python train.py --vocab_size=8192 --qk_norm=false --lr_head=0.00515 --dataset="wikipedia_en"
MLP neurons of a small language model. Each row is named by its layer, matrix (down: output weights) and neuron, and shows model dimensions 288-351. Each number is 128 + 24 x the weight over its row's rms, rounded and kept within 0 to 255. A neuron's up and down rows have the sign that makes its largest values positive.
After each neuron's rows, "fires before" lists the tokens most often just after its 100 highest values on Wikipedia text that the model never trained on.

L6.down1051 [122 108 110 109 150 155 140 179 114 107 120 148 120 143 121 154 147 165 131  89 169 127  94 100 142 130 121 118 150 130 134  93 159 103 144  81 120 121 138 128  71  88 137 118 132 156 114 137 131 127 126 158 158 127 119 127 166 120 132 109 118 113 172 160]
fires before: "1", "0", "9", "2", "5", "6"

L3.down1098 [118 127 142 138 139 128 112 143 105  85 128 116 165 123 155 120 117 117  95 141 109 127 148 125 115 120 144  86 168 135 130  85 103 170 181 122 131  91 159 102 125 144 137 159 140 141 160 117 178  95 144 160  95  80 111 129 114 113 136  93 118 131 128 102]
fires before: "==", "\n", "The", " It", " He"

L3.down1504 [142 130 121 130 141 122  83 142 114 142 134  93 128 183 146 138 139 152 102 114  81 110 179 104 103 116 124 121 128 115 102 121 134 110 137  86 138 144 183  71 133 137 125 156 133 112 101 102 174 135 143 107  86 124 160 140 110 147 149  94 120 143 167 151]
fires before: " of", " for", " at", ",", " member"

L3.down49 [129 124 154 123 119 116  84  93 104 118 176 134 139 128 104 111 118 138 127 104 154 143  88 139 109  97 178 126  94 105 159 129 127 151 115 127 137 126 122 124 140 148  77 131 147 128 130 108 129 115 190 126 164  92 146 112 115 110 131 119 129 109 175 101]
fires before: " ", " −", "\n", " Swing", ":"

L6.down907 [ 95 149 120 154 130 111 131 131 138 130 141 140 103 131 131 125 112 138 108 156 156 139 112 117 158 130 162 155 128 112 129 117 174 122 101 136  72 142 119 136 181 112 128  93 152  89 130  92  85 105 119 142 137 147 107 124 116  86 137 174 139 142 121 125]
fires before: " |", ";"

L3.down510 [147 108 162 125 134 117 138 148  83 131  99 124 137 158 142 147 133 159 118 104 121 131 128 129 127 117 127 114 138 125 126 108  93 173 132 101 125 125 127 109 132 143 120 136 109 148 129 148 156 133 117 141 106 140 179 144 106 160 151 127  94 110 169 164]
fires before: "\n"

L6.down1621 [119 119 124 140 129 137 116  96 139 137 145 122 113 166 111 113 114 131 123 168 104 129 152 111  86 126 133 134 142 134 136 114 139 138 182 114 146 146 117 120 136 137 125 127 149 133 104 164 133 123 128 165 130 124 107 129 148 113  94 154 141 148 161  73]
fires before: " ", "1", "-", "0", "3", "7"

L3.down512 [111  96 164 147  91 126 122 134  89 139 143 119 117 118 125 153 142  98 119 166 129 118 108 135 137  86 154 122 101 106 107 123  98 116 127 150 127 127 157 145 151 109 130 101 137 123  97 123 171 128 118 158 113  99 147 122 131 107 124 120  85 115 105 109]
fires before: " |", "\n", " ", "t"

L6.down114 [142 146 150  87 124 143 130 117 108 121 118 142 112 138 145 156 154  99 119 157 108 136 131 138 126 122 143 111 113 140 125 104 121  94 143 117 132 150 183  88 157  88 159 119 102 157 141 140 113 132 138 157 143 186  84 129 126 141 114 105 104 111 180 151]
fires before: "\n", "---|---|---|---|"

L6.down1147 [ 67 154 133 116 153 100 144 114 151 144 118 106 129 114 154  91 166 134 147 123 104  96 111 160 147 140 103 113 149 104 118 157 123 126 136 112 140 120 161 134 135 143 126 163 147 122  63 124 141  98 170 124 124 144 125 102 141  96 155 111 114 139 158 134]
fires before: " the", " a", " by"

L3.down681 [137 136 128 110 136 109 188 168 116 181 146  99 119 133 134 118 123 145 134 170 147 105 115 145 133 127  97 150  99 138 137 133 137 117 147 115 113 108 128 139 142 136 106 128  94 122 143 122 126 147 115 162 140 114  93 137 106 155 122 160 147 102 133 130]
fires before: "\n"

L6.down995 [132 103 124 119 146 159  93 171 118 143 114 136 110 117 155 116  94 100 134 111 141 118 123 175 140 128 136  94 119 104 131 164 156 106 131 161 138 124 165 112 139 136 122 143 145 145 105 150 125 132 179 132 140 117 127 141 131 143 133 132 148 144 142 113]
fires before: "4", "0", "5", "6", "1", "2"

L6.down771 [123  86 102 138 103 156 129 115 113 141 129 104 153 121 163  99 132 101 166 104 132 210 181 164 166 126 112  83 137 159 164 152 141  99 116 167 148 120 137 114 151  79 153 115 104  98 103 117 139 159 151 154 160  93 191 129  72 118 164 133 144 162 120 120]
fires before: " ", "\n"

L6.down504 [166  96 114 148  97  81 123 157 159 164 141  99 133 128  90 153  97 123 127 123 128 103 174 137 104 100 103 122 130 158 138 123 126 114 142  92 128 126 172 183 115 129 137 122 123 154  95 173  98 137 133 144 161 142 125 158 117 145 133 175 140 122 138 104]
fires before: " on", " in", " by"

L6.down1199 [115 128 114 154 126 154 171 123 125 193  89 181 112 136 104 105 141  91 116 116 111 160 140 127 148  96 174 147 115 139 111 148 132 108  89  99 138 169 117 102 102 110 122 127 130 116 107 113 147 133 171 128 135 136  95 137 102 112 151 124 163  97 129 123]
fires before: "\n", " ", " place", " |"

L6.down1533 [120  97 100 124 111 134 132 138 124 151  78 115 118  85 122 147 107 110 118 138 108 169 134 160  88 122 133 117 138 119 151 136 142 141 105 111 147 125 152 138 142 146 103 139 124  96 119 174 144 115 108 107 136 135 168  98 107 109 115  98 145 133 132 122]
fires before: " |", "s", ",", "\n", "ing", " ("

L3.down1423 [136  97 148 146 137 105 145 122 110 118 136 113  95 157 100  96 152 177 133 140 143 138 123 129 136 133  87 164 135 129  88  98 155 105 186 129 147 114 158 150 121 130 139 121 140 129 152 191 147 159 139 115 114 111 151 138 126 115 158 127 156 111 125 161]
fires before: " |", " (", ":", "\n", " sub"

L6.down453 [151 115 106 122  90 129 163 116 142 136 139 111 115 146 138  98 167 141 145  93  95 171  89 105 106 114  88  92 115 142 141  87 121 125 109  80 152 118 115 131 109 139 164 105 126 130 145 127 140 154 159 141 144 141 151  97 130 137  92 150 131 128 112 145]
fires before: "9", "8"

L3.down1225 [ 87 144 139 102  95  96 112 121 141  99 158 116  86 105 122  88 166 127 102 132 121 117  88 133 132 126 122 127 110  96 153 140 106 115 119 173  91 150 111 134 139 157 107  94 104 140  97 135 117 169 116 139 105 118 127 129 135 118 134  97 122 127 113 119]
fires before: " ", " |", "\n", "|", "1"

L6.down1312 [ 81  93 112 134 145 105 183 143  83  95 139 107 122 155 152 119 137 108 129 165 142 145 103 101  99  99 149 141 150 129 152 116 138 139 145  95 163 158 129 113 103 102 128 117 117 174 113 154 115  87 117 138 104 113 145 124 133 107 124  80 111 150 123 122]
fires before: " (", ")", " |", ".", ";"

L3.down1455 [102 135 148 163 150 116 100 145 188 157 148 123 129 141 112 129 130 136 132 143 123 142 102 170 113 131 114 119 103 110 107  99 131 134 139 148 162 117 132 110 123 118 143 102  95 169  96 157 106 162 133 128  97 132 119 160 148 123 137 116 163  88 144 141]
fires before: " by", " the", " to"

L3.down1742 [122 127 151 105 131  86 141 111 121 112 172 131 127 166 159 117 133 114  84 118 123 131 169 146 138 125 136 111 106  92 106  98 116 101 113 132 154 116 141 137 133 131 134 120 160 145 129 129 127 178 153 118 121 115 167 139 130 125 119 105 167 152 163 124]
fires before: ":", "e"

L6.down192 [129 169 177 103 122 113 110 124 167 115 121 114 115 134 144 125 146 104 152 108 153  95 133 125 123 116 161 136 120 101 156 142 134 129 148 146 141 129 139 151  96 101 153 146  96 130 144  69 163 110  67 122 184 175 102 170 185  96 139  93 152 170 133 137]
fires before: " |", "\n"

L6.down969 [155 143 132 154 135  98 182 185 112  83 134  95 113  83 102 107 139 109 196 129 137 120 118 105 121 119  94 143 130 160 115 114 101  94 148 170 158 125 183 122 118 155 122 115 163 113 128 118 137 121 124 122 108 117 100 150 126 176 106 109 111 113 189 169]
fires before: " as", "|", "|---|---|---|", "|---|---|"

L3.down205 [166 153 157 126 111 101 108  91 111  66 117 117 104 116 159 145 111 129 175  92  94 146 112 108 126 105 149  94 124 151 124 127 102  94 148 169 135  95 103 126 175 164 123 125 116 101 128 121 153 148 101 152 163  95 130 119 144  77 110 137 163 121 155 102]
fires before: " ", "\n"

L6.down429 [ 79 121 135  76 110 106 117 113 149 124 137 184 125 131 164 152 130 145 133 137 171 152 163 131 104 145 101 134  70 125 127 146  98 133 105  58 114 150 108 137 145 148 145 168 172 158 133 121 155 100 116 136 131 125 106 164 103 113 130 125 136 149 110 153]
fires before: "9", "0", "D"

L3.down1710 [133 106  80 188 159 100 130 150 115 124 155  92 145 124  67  96 147 142 138 122  99  87 117 110 133 128 161 143 109  89 134 123 140 138 165  63 147 131 159 127 120 103 173 135 127 142 137  62 105 141 112 140 102 107 140 138 133 101  97  50 146  75 123 130]
fires before: ",", "0", "2", "1", " the"

L3.down1781 [ 81  95 116 164 125 111 121 126 159 181 140 104 109 152 157 143 177 124 115  94 112 137 108 153  80 133 117 158 167 126 127 108 157 159 102 136 134 166 132 100  91 113 116 124 146 121 119 158 118 155 116 145 100 117 122 127 127 150 100 138 130 136  83 163]
fires before: " ", "\n", " Succeed", "-"

L6.down1513 [173 135 123  83 165 105  96 139 102 142 148 148 126 148 123 127 142 102 114 103 125 132 111  98 123 152 115  80 121 113 113 132 124 167 122  88 159 101 123  93 203 153 103 127 135 158 170 116 137 103 148 143 131 114 160 160 137 148 168 120 164 127 138 110]
fires before: " a", " the", " ", " \"", " his", " an"

L6.down145 [122 122 131 138 120 104 122 155 140 141 101  93 104 136 114 107 143 125 166 165 159 113 185 129 120 118 106 125 170 133 133 156 118 137 146 143 135 126  91 101 112 118 109 161 105 143  75 133 145  97  81 138 115 105 131 124  91 108 111 116 134 101 125 186]
fires before: " ", " as", " in"

L6.down119 [107 170 171 193 140 111 131 148 170 135 153 121 152 138 101 111  83  99 124  90 128 147 151 153 128 128  82 152 130 151 183 143 112 108 106 127 145 176 140 168 141 120 130 128 144 101  89 117 162 124 112 129 129 106 107  86 102 129 109 195 119 114 139 145]
fires before: "0"

L6.down1357 [ 99 113 159 135 128 115 150 180 139 124 126 145  85 133 153  91 146 115 101 119 157 118 132 134 142 114 139 189  97 150 166 130 134  84 142 113 117  68 159  68 123 106 138 106 101 100  89 121 127 110 100 143 100 125 105 109 136 132 101 103 143 126 148  71]
fires before: "\n"

L3.down1101 [120 102 143  88 137 142 109 165 147 151 119 159 146 118 102 161 121 141 155 128  97 140 114 146 130 130  90 141  91 123 113 138 147 113 131 116 144 109 155 106 132 140 104 146 143 172 101 116 129 139 113 154 134 125  96 136 130 169 125 150 117 140 147 119]
fires before: " ", ":", " UTC"

L3.down482 [ 97  97 143 102 162 146 105 108 150 120 151  89 144 144 126 123 140  92  93 117 102 142 134 110 154 127 148 116 161 116 124 120 117 128 104 129 157 150  96 111 138  94 123 124 148 139 157 176 146 127 136 113 139 170 112 154 129 116 117 128 211 113 119 131]
fires before: " ", " |", " a", " —", "\n"

L6.down15 [111 153 132 121 125 146 118 105 193 156 118  67 166 141  91 139 150  93 103 106 162 122 157 145 123 100  92 110 120 149 110 141 132 146 153 139 148 115 127 118 109 127  98 141 125 112 155 117 139 133 121 182 159 108 120 119 128 118 117 148 166 100 132 132]
fires before: "0", "ley"

L6.down783 [133 134 144 140 159 120 143 109 151 135 140 162 151 122 125 130 115 102 125 121 111 131 137 124 153 112 118  64 123 110  98 134 146 112 171 116 114 118 149 102  92  79 133  93 143 155 102 108 115 158 139 131 151 150 122 172 132 130 144  95 130 113 140 161]
fires before: " |"

L6.down900 [120 143 130 152 142 141 162 108 165 155 129 136  96 125 116 156 149  97 149 158 161 107 112 124 104 127 110 111 103 103 179 144 134 127 127 112 134 123 111 130 147 124 111 118 127 102 156 145 135 151 106 133 115 179 157 129 134  96 143 108 113 144 138 146]
fires before: " by", " in", " on", " of", " \""

L6.down501 [ 60 193 175 133 135 137  93 114 156 122 159 158 127  99 142 136 145 137 133 125 133 129 120 159 149 143 140 110 145 129 139 129 125 123 168 140 149 126 153  92 150 133 141 149 143 136 173 136 152  93 139 142 128 129 139 109 150 155  96 114 156 142 144 119]
fires before: " a", " the", " ", " an"

L6.down1117 [160  98 167 138 136 135 155 128 141 144 133 128  65 138 105 165 119  85 140 136 123 153 133 113 118 131  99 109 161 114 130 145 147 128 150 149 150 144 178 118 147 142 118 123 114 141 139  80 121 165  94  91 167 120 142 141  83 158  98 145 150  86 139 166]
fires before: " |", " of", " had", " children", " ", " two"

L6.down1777 [157 130 141 123 149 157 138 133 148 159 129 134 103  94 152 145 154 124 156 113 135 126 106  96 129 109 138 139 140 155  97 115 124 107 152 154 115 119 129 127 143 138 162 155  95  82 154 216 150 148 132  91 122 104  43 122 125 146 155 150 151 140 145 126]
fires before: " |", "'", "″", ".", "4", "–"

L3.down1685 [129 137 101 123 141 114 158 123 142 128 147 116 119 145 108  96 122 135 147 147 163 126 116 131 157 121 141 177 141 129 128 162 113  79 125 137 191 126 100 156 142 124 120 149 137 132 104 114  80 117 150  70 144 108 135 132 144 115 158  99 144  87 109 102]
fires before: " |", " ", "1"

L6.down1496 [149  98 124 121  89 163 115  81 169 117 137 153  90  80 113 114 141 120  75 102 104 145 118 155 135  77 132 127 156 127 163 116 101 109 112 122 144  95 132 124 123 124 142 120  82  94 136 100 173 142  94 132 138 107 164 112 103  92 122 143 143 146 113 164]
fires before: "s", " |", " of", ":"

L3.down1464 [132 128 147 155 157 156 143 145  99 134 151 174 140 105 138 158 147  87 115 127  60 130 138 154  96 120 131 154 100 156 140 132 173 163 124 172 127  92 128 134 118 100 146 117 115 123 104 120 151 114 163 144 160 118 165 134 113 107 105 111  69 166 149 123]
fires before: " ", " (", "4", "\n"

L3.down1540 [160 112 151 116 129 112 148 143  76 104 109 145 153 138 137 146 108 122  65 133 151 110 126 157 113  87 105 127 139 109 119  91 122 133 127  99 171 117 135 171 119  86 165 111 124 115 165 126 120 127 123  80 109 195 103  94 144 109 104 121 113 116 134 166]
fires before: "\n", " |", "s", ":", "″", "–"

L3.down85 [136 160 126 103 150 119 208 152 122 170 129 100 101 132 127 116 139 132 156 201 130 119 112 128 152 160  95 173 119 124 116 156 118 139 208 128 110 106 139 127 121 130 123 134 141 126 106  79 122 145 123 141 127  94  82 109 113 154 163 133 128 114 130 132]
fires before: "\n"

L3.down1476 [157 147 137 158 117 117 124 156 131 145 137 131 101 117 132  97 151 131 153 106 134 104 119  98 108 129 146  98 172 153 146 158 145 126 128 135 139 140 134 138 116 124 150  99 162 158 130 123 114 158  83 167 154 124 157 119 106  83 144 172 140 112 128  97]
fires before: " ", "\n"

L3.down1866 [117  85 127  83 113 117 144 110 109 151 114  96  87 116 174 140 138 108 108 126 170  63 131 148 106 160 123 137 142 120 124  73 135 127  87 122 153 134  61 137 136 108 149 151 153 136 143  80 115  95  97 182 149 135  97 169 127 136 165 132 131 163 157  88]
fires before: "\n", "-"

L6.down1622 [122 141 167 121 116 113 138 137 130 142 127 117 133 124 145 116 146  88 137 156 140 109 119 142 193 118 140 112 140 123  96 105 165  90 112 138 139 132 127 196  84 105 135 114 133 130 172  45 123 109  92 147  99 117  93 108 131 101 161 134 114 163 146 117]
fires before: " the"

L3.down1600 [121 156 130 149 127 100 167 134 111 150 159  96 118 118 122 152 153 101 165 110 142  97 146 103 145 127 146 143  90 136  98 137 142 109 152 135 128 145 103 110 116 111  91 143 101 113 138 168 139 125 160 118 140 122 142 137 137 129 139 150 130 115 105 117]
fires before: "\n", ":", " /"

L6.down411 [130 177 136 156 147  88 122 116 126  91 154 132 146 140 137 132 152 125 141 147 182 130 108 146 174 113 170 145 143 169 116 130 121 123 127 140 133 130 150 120 144 166 134 130 187 124 110 203 137 131 125 117 131  90  83  71 113 130 132 128  79 135 120 149]
fires before: "0", "5", ","

L3.down584 [125  98 168 141 116 110 129 133 132 118 138 116  88 119 122 123 126 156 108 160 103 174  73  78 156 134 160 133 109 108 125 139  99 121 127 168 117 113 115 122 161 139 109 137 116 167 110 138 133 140 147 126 106 111 136  81 130  78 111 132 141 146 116 134]
fires before: "\n"

L6.down68 [ 90 126 153 154 152 126 126 123 131 128 145 119 143 137 156 106 196 116 211  95 149 107 107 144  92 127 113 143 121 101 121 136 121 112 134 105 110 110 141 144 131 123 119 121 137 148 141 131 108 124 124 128 116 130  90 131 144 143  80 140 120 167 141 110]
fires before: "\n"

L6.down1599 [117  99 118 127 112 139 174 105 143 156 167 129 161 148 102 118 169 141 141 151 121 107 118 102  88 130 154 166 158  97 187 135 111 139 121 122 139 112  89 169 105 127 132 139 116 124 134 147 131 122 125 106 127 100 122 132 101 100 107 120 118 123 107 151]
fires before: " |", ".", "″", " votes", "′"

L6.down1434 [127 157 134 119 132 112 112  93 139 163 119 108 123 125 161 128 127 142 128 122 135  69 118 133 180  83 130 136 146 153 159 103 144 122 113 113 133 148 117 173 131 144 137 104  92 134 117 138 117 152 114 107 146 124 146 182  83 143 157 104 130 108 135 111]
fires before: "8", "9", "7", "tile", "ald", "6"

L6.down1685 [139  94 119 129 156 118 108 162 123 129 144 135 109 158 150 134 114 131  99 111  90 107 154 123 130 167 110 149 119  84 115 113 150  66  99  92 133 145 113 141 140 157 143 104  98 147 111 100 123 133 162 141 141  99 119 140 172 128 128 133 166 114 153 160]
fires before: "0", "1", "3"

L6.down1633 [124 142 152 109 138 116 170 121 142 108 183 133 150 134  97 136 138  80 100 139 128 165 161 145 115 124 126  99 145 159 128 171 133 107 125 103 121 131  82 145 115  94 148 119 109 113 137 111 116 154 173 108 143 163 122 126 133 110 158 105 116 120 100 113]
fires before: " |", ")", "%", " ("

L3.down1043 [131 106 133 117 124  83 142 133 145 122  77 167 142 148  95  97 145 104 157 133 116  99 140 147  92 158  96 137 142 133 129 124 158 118 137 132 182 112 135 111 141 136 139  90 140 138 156 153  98 140 116 125 156 124 118 140 112 116 106 100 143  95 130 143]
fires before: " ", " ("

L6.down1492 [119 135 151 138 106  99 102 178 166 142 122 141  99 178 142 136 117 121 101 124 110 171 151 115  82 104 104 116 128 137 139 155 144 124 117  71 134 172  87 131 116 145 155  76  91 129 121 118 104 184 122 185 113 117 144 130 143 155  85 147 139  99 117 106]
fires before: " ", " May", " January", " the", " April"

L3.down1265 [131 125  97 151 131 129 147 123 143 155  89 143 171 130 132 150  98 130 139 153 127 108 163 120 102 167 137  88 156 153 109 110 118 117 126 119 128 144 120 108 168 111  80 140 147 152 160 103 141 110 119 110 144 110 150 154 118  94 108 105 141  72 112 152]
fires before: " ", " a", " two"

L6.down57 [153 144 124 142 154 117 110 167 144 139 123 115 119 158  97 130 143  92 125 120 160  98  84 131 158 124 130 127 100 107 118 118 117 147 112 134 166 110 111 128  99  95 133 161  85 132 194 176 112 100 110 125 102 120  99 131 114 124 109 153 137 126 110  97]
fires before: "1", "8", "2", "9", "7"

L6.down1717 [127 150 130 133  83 101 121 127  98 146  94 125 140 116 162 130 139  96 138 140 118 124 117 138 148 159 109 132 143 116 187 134 160  87 164  98 151 125 136 130 150 150 128  94 141 161 157 102 111 206 150 140 118 121 162 162 116 126  98  92 170  97 113 164]
fires before: "9", "8", "0", "1", "2"

L3.down1894 [ 93 159 160 100  97 121  96 129 119 145 128  88  96 156 104 145 109  83  92 130 143 108 162  71 107 115 131 101 138 149 118 145 129 116 158 141 108 100 134 155 145 151 104 122 120 115 111 142 167 131 118 130 151 108 125 110 183 139 114 137 119 147  97 137]
fires before: " ", " |", " +", " W", " GA"

L3.down841 [ 89  74 134 104 160 138 157  87 109 120 130 154 133 151  99 158  84 147 150 134 115 114 143 137 135 157  92 153 157 124 184 129 140 117 152 162 114 141 108 122 122 190 104 124 149 125 144 116 126 126  99 156 149 137 168 116 143 101  91 127  86 149 141 144]
fires before: " ", " ("

L6.down1732 [117 116 131 157 133 150 117 130 150 118 118 129 162 133 138 143 148 135 105 107 136 159 135 114 146 148 114 118 105 111 129 108 116 111 146 154 140 122 107 115 123 149 140 141 143 145 128 107 106 123 139 112  88 150 161 194  94 103 142 141 122 171 135  94]
fires before: " |", "\n", " is"

L3.down1030 [151 160 152 131  84 120 132 140 142 110 143 177 115 108  95 165 132 134 142 139  62 146 116 137 126 102 110 106 104 174 152 123 136 113  88 147 117 105 111  92 118 165 120  95 105 146 137 167 131 128 140 111  84 124  98  82 124 125  99 134 183  74 109 147]
fires before: " |", ":", " in"

L6.down801 [137 143 137 112 155 126 105 107 135 113 147 144 108 124 117 143 124 131  98 141 124 116 133 157 128 147 148 150 150 153 100 120 107 132  83 125 107 144 133 180 145 112  92 137 142 109  97 122 133 158 112 134 145 123 133 160 114 135 103  99 129 110 140 144]
fires before: " ", " $", " a"

L6.down540 [121 133  70 111 144 155 112  99 170 142 134 136 137 141 157 105 117  92 105  95  89 105 113 154 137 137 153 113 128 141 140 127 155 118 120 115 133 132 119 133 138 136 130  94 109 131 117 119 101 139 124 152 154 139 104 102 153 123 110 144 140 119 142 168]
fires before: "-", " "

L6.down234 [138 159 135 102 147 140 108 112  83 129 173 156 165 150 143 161 128 158 158 110 146 115 120 136 132 125 188 128 133 115 160 149 128 108 111 122 121 105 108 129 164 164 133 128 109 139  86 132 136 112 105 158 159 154  93 134 149 116  74  94 103 117 114 111]
fires before: ",", " the", " he", " a"

L6.down946 [117 156 106 132 104  75 142 166 172 132 133 106 159  89 130 120 152 116 133 115 127 110 128 116 171 103 119 152 103 109 129 146 103 122 102 114 105 126 137 112 136 107 118  70  83 130 120 123 119 121 123 147 156 144 119 130 130 144 146 130 128 109  88 121]
fires before: "\n", "---|---|---|---|"

L6.down1436 [114  87 164 124 139 123  93 158  94 131 117 181 153 107 162 161 148 174 120 145 112 125 155 146 146 170 141 109 131 111 101 151  88 128 183 137 110 148 144 110 164 190 123 131 145  90 118 106 132 146 139 142 134 144  97 141 141 142 131 133 137 175 114 169]
fires before: "1", "2", "6", "8", "5", "4"

L3.down1275 [125 135 164 117 154 130 138 111 136 145 149  93 145 162 131 140  97 181 129 160 163  99 106 135 133 133 135 147 122 116 150 105  74 149 124  90 107 108 103 107 136 112 152 110 112 172 118 135 135 121 143 152 104 149 139 135 110  91 117 119 176 124  87 138]
fires before: "\n", ":"

L6.down1874 [ 82  95 120 108 122 154  99 150 128 106 112 137 110 133  88 127 112 130 122 157 130 153  93 151 123 125 103 120 163 115 127  80 129 141 140 130 117  79 108 139 109 137 129 181 132 128 145 131 157 155 137  69 126 113 153 146 136 134  94 148 114 142 116 115]
fires before: "."

L6.down190 [113  96 146 109 164  97 142 102 175 107 128 150 136 134 160 119 157 127 145 129 112 146 148 141 157 135 120 135 137 127 162 148 122 108 137 148 109  96 141  97 147 133 155  82 101 101 131 142 161 138 156 106 125  86 120  96 156 130 119 129 126 125 106 117]
fires before: ":", "–", " |", ",", "ed"

L6.down327 [ 82 114 115 142  96 122 113 160 104 103  95 134 140 164 152 111  93 155 145 111 151 119 110 198 121 125 144 134 138 144 123 110 108  90 127 115  94 137 155 141 145 125 121 120 167 104 120 111 142 148 161 142 137 104 119 121 129 117 145 136 113 122 134 116]
fires before: " ", " –", " |"

L3.down194 [ 96 113 169 142 208  91 129 144 108 115  93  88  99 183 120 124 110 117 128 131 140 157 144 147 136 118  90 114 164 115 122 130 136 133 108 149  95 112 154 108 147 150  95  96 139 116  99 140 136 110 158 105 125  94 133 125  90 169 125  74 138  94 161 134]
fires before: "\n"

L3.down1412 [ 98 131  85 148 114 105 125 102 122 138 150 125  82 113 150 122 154 132  80 165 157 151 122 160 129 178 138 131 174 165 124 113 116 154 106 127 126 115 137 106 160 151 121 161 150 157 152 136 153 114  78 135 130 121 164 139  87 159  78 131  97 134 153 129]
fires before: "5", "4", "1", "2", "6"

L6.down1561 [148 128 147 116  83 158 109 134 120 145 118 134 134 151 132 173 149 122 103  82 118 149 128 150 177 152 108 123 173  86 132 141  80 114 107 169 105 145 152 149 125 144  99 147 144 130 120 104 130 154 120 106 114 125 121 153 106 123 134 140 133 136 118 127]
fires before: "\n"

L6.down1229 [146  95 139 123 134 156 124 155 128 107 150 136  94 116  94 136 118 121 144  87  96 125 167 115 129 129 122 150 103 106 188 147 192 148 122 139  99 114 149 100 153 141 133 126 168 157 137  93 112 164 161 159  97 137 104 137 142 107 179 140 126 128 115 136]
fires before: ",", " the", ".", " "

L6.down457 [127 129  76 100  87 150 136 112 155 122 107 134 102 145 142 127 130  95 141 122 135 107 163 149 134 114 164 137 124 176  90 133  98  96 119 154 113 145 118 193 109 160 128 167 149 134 148  61 109 114 153 127  90 101 127 137 123 138  97 117 133 146  77  85]
fires before: "1", "0", " ", "2", "8", "7"

L3.down1235 [160 148 130 150 111 124  96 107 110  74 102 131 149 133 146 107 115 106 123  87 121 143 115 136  91 143 146 163 110 174 124 118  81 104 129 108 110 123 127  89 126 179 118 114 104 120 139  99 142 183 127 139 143 112 113 129 124  58 109 124 147 115 123 139]
fires before: " ", " —", ";", " |", "\n"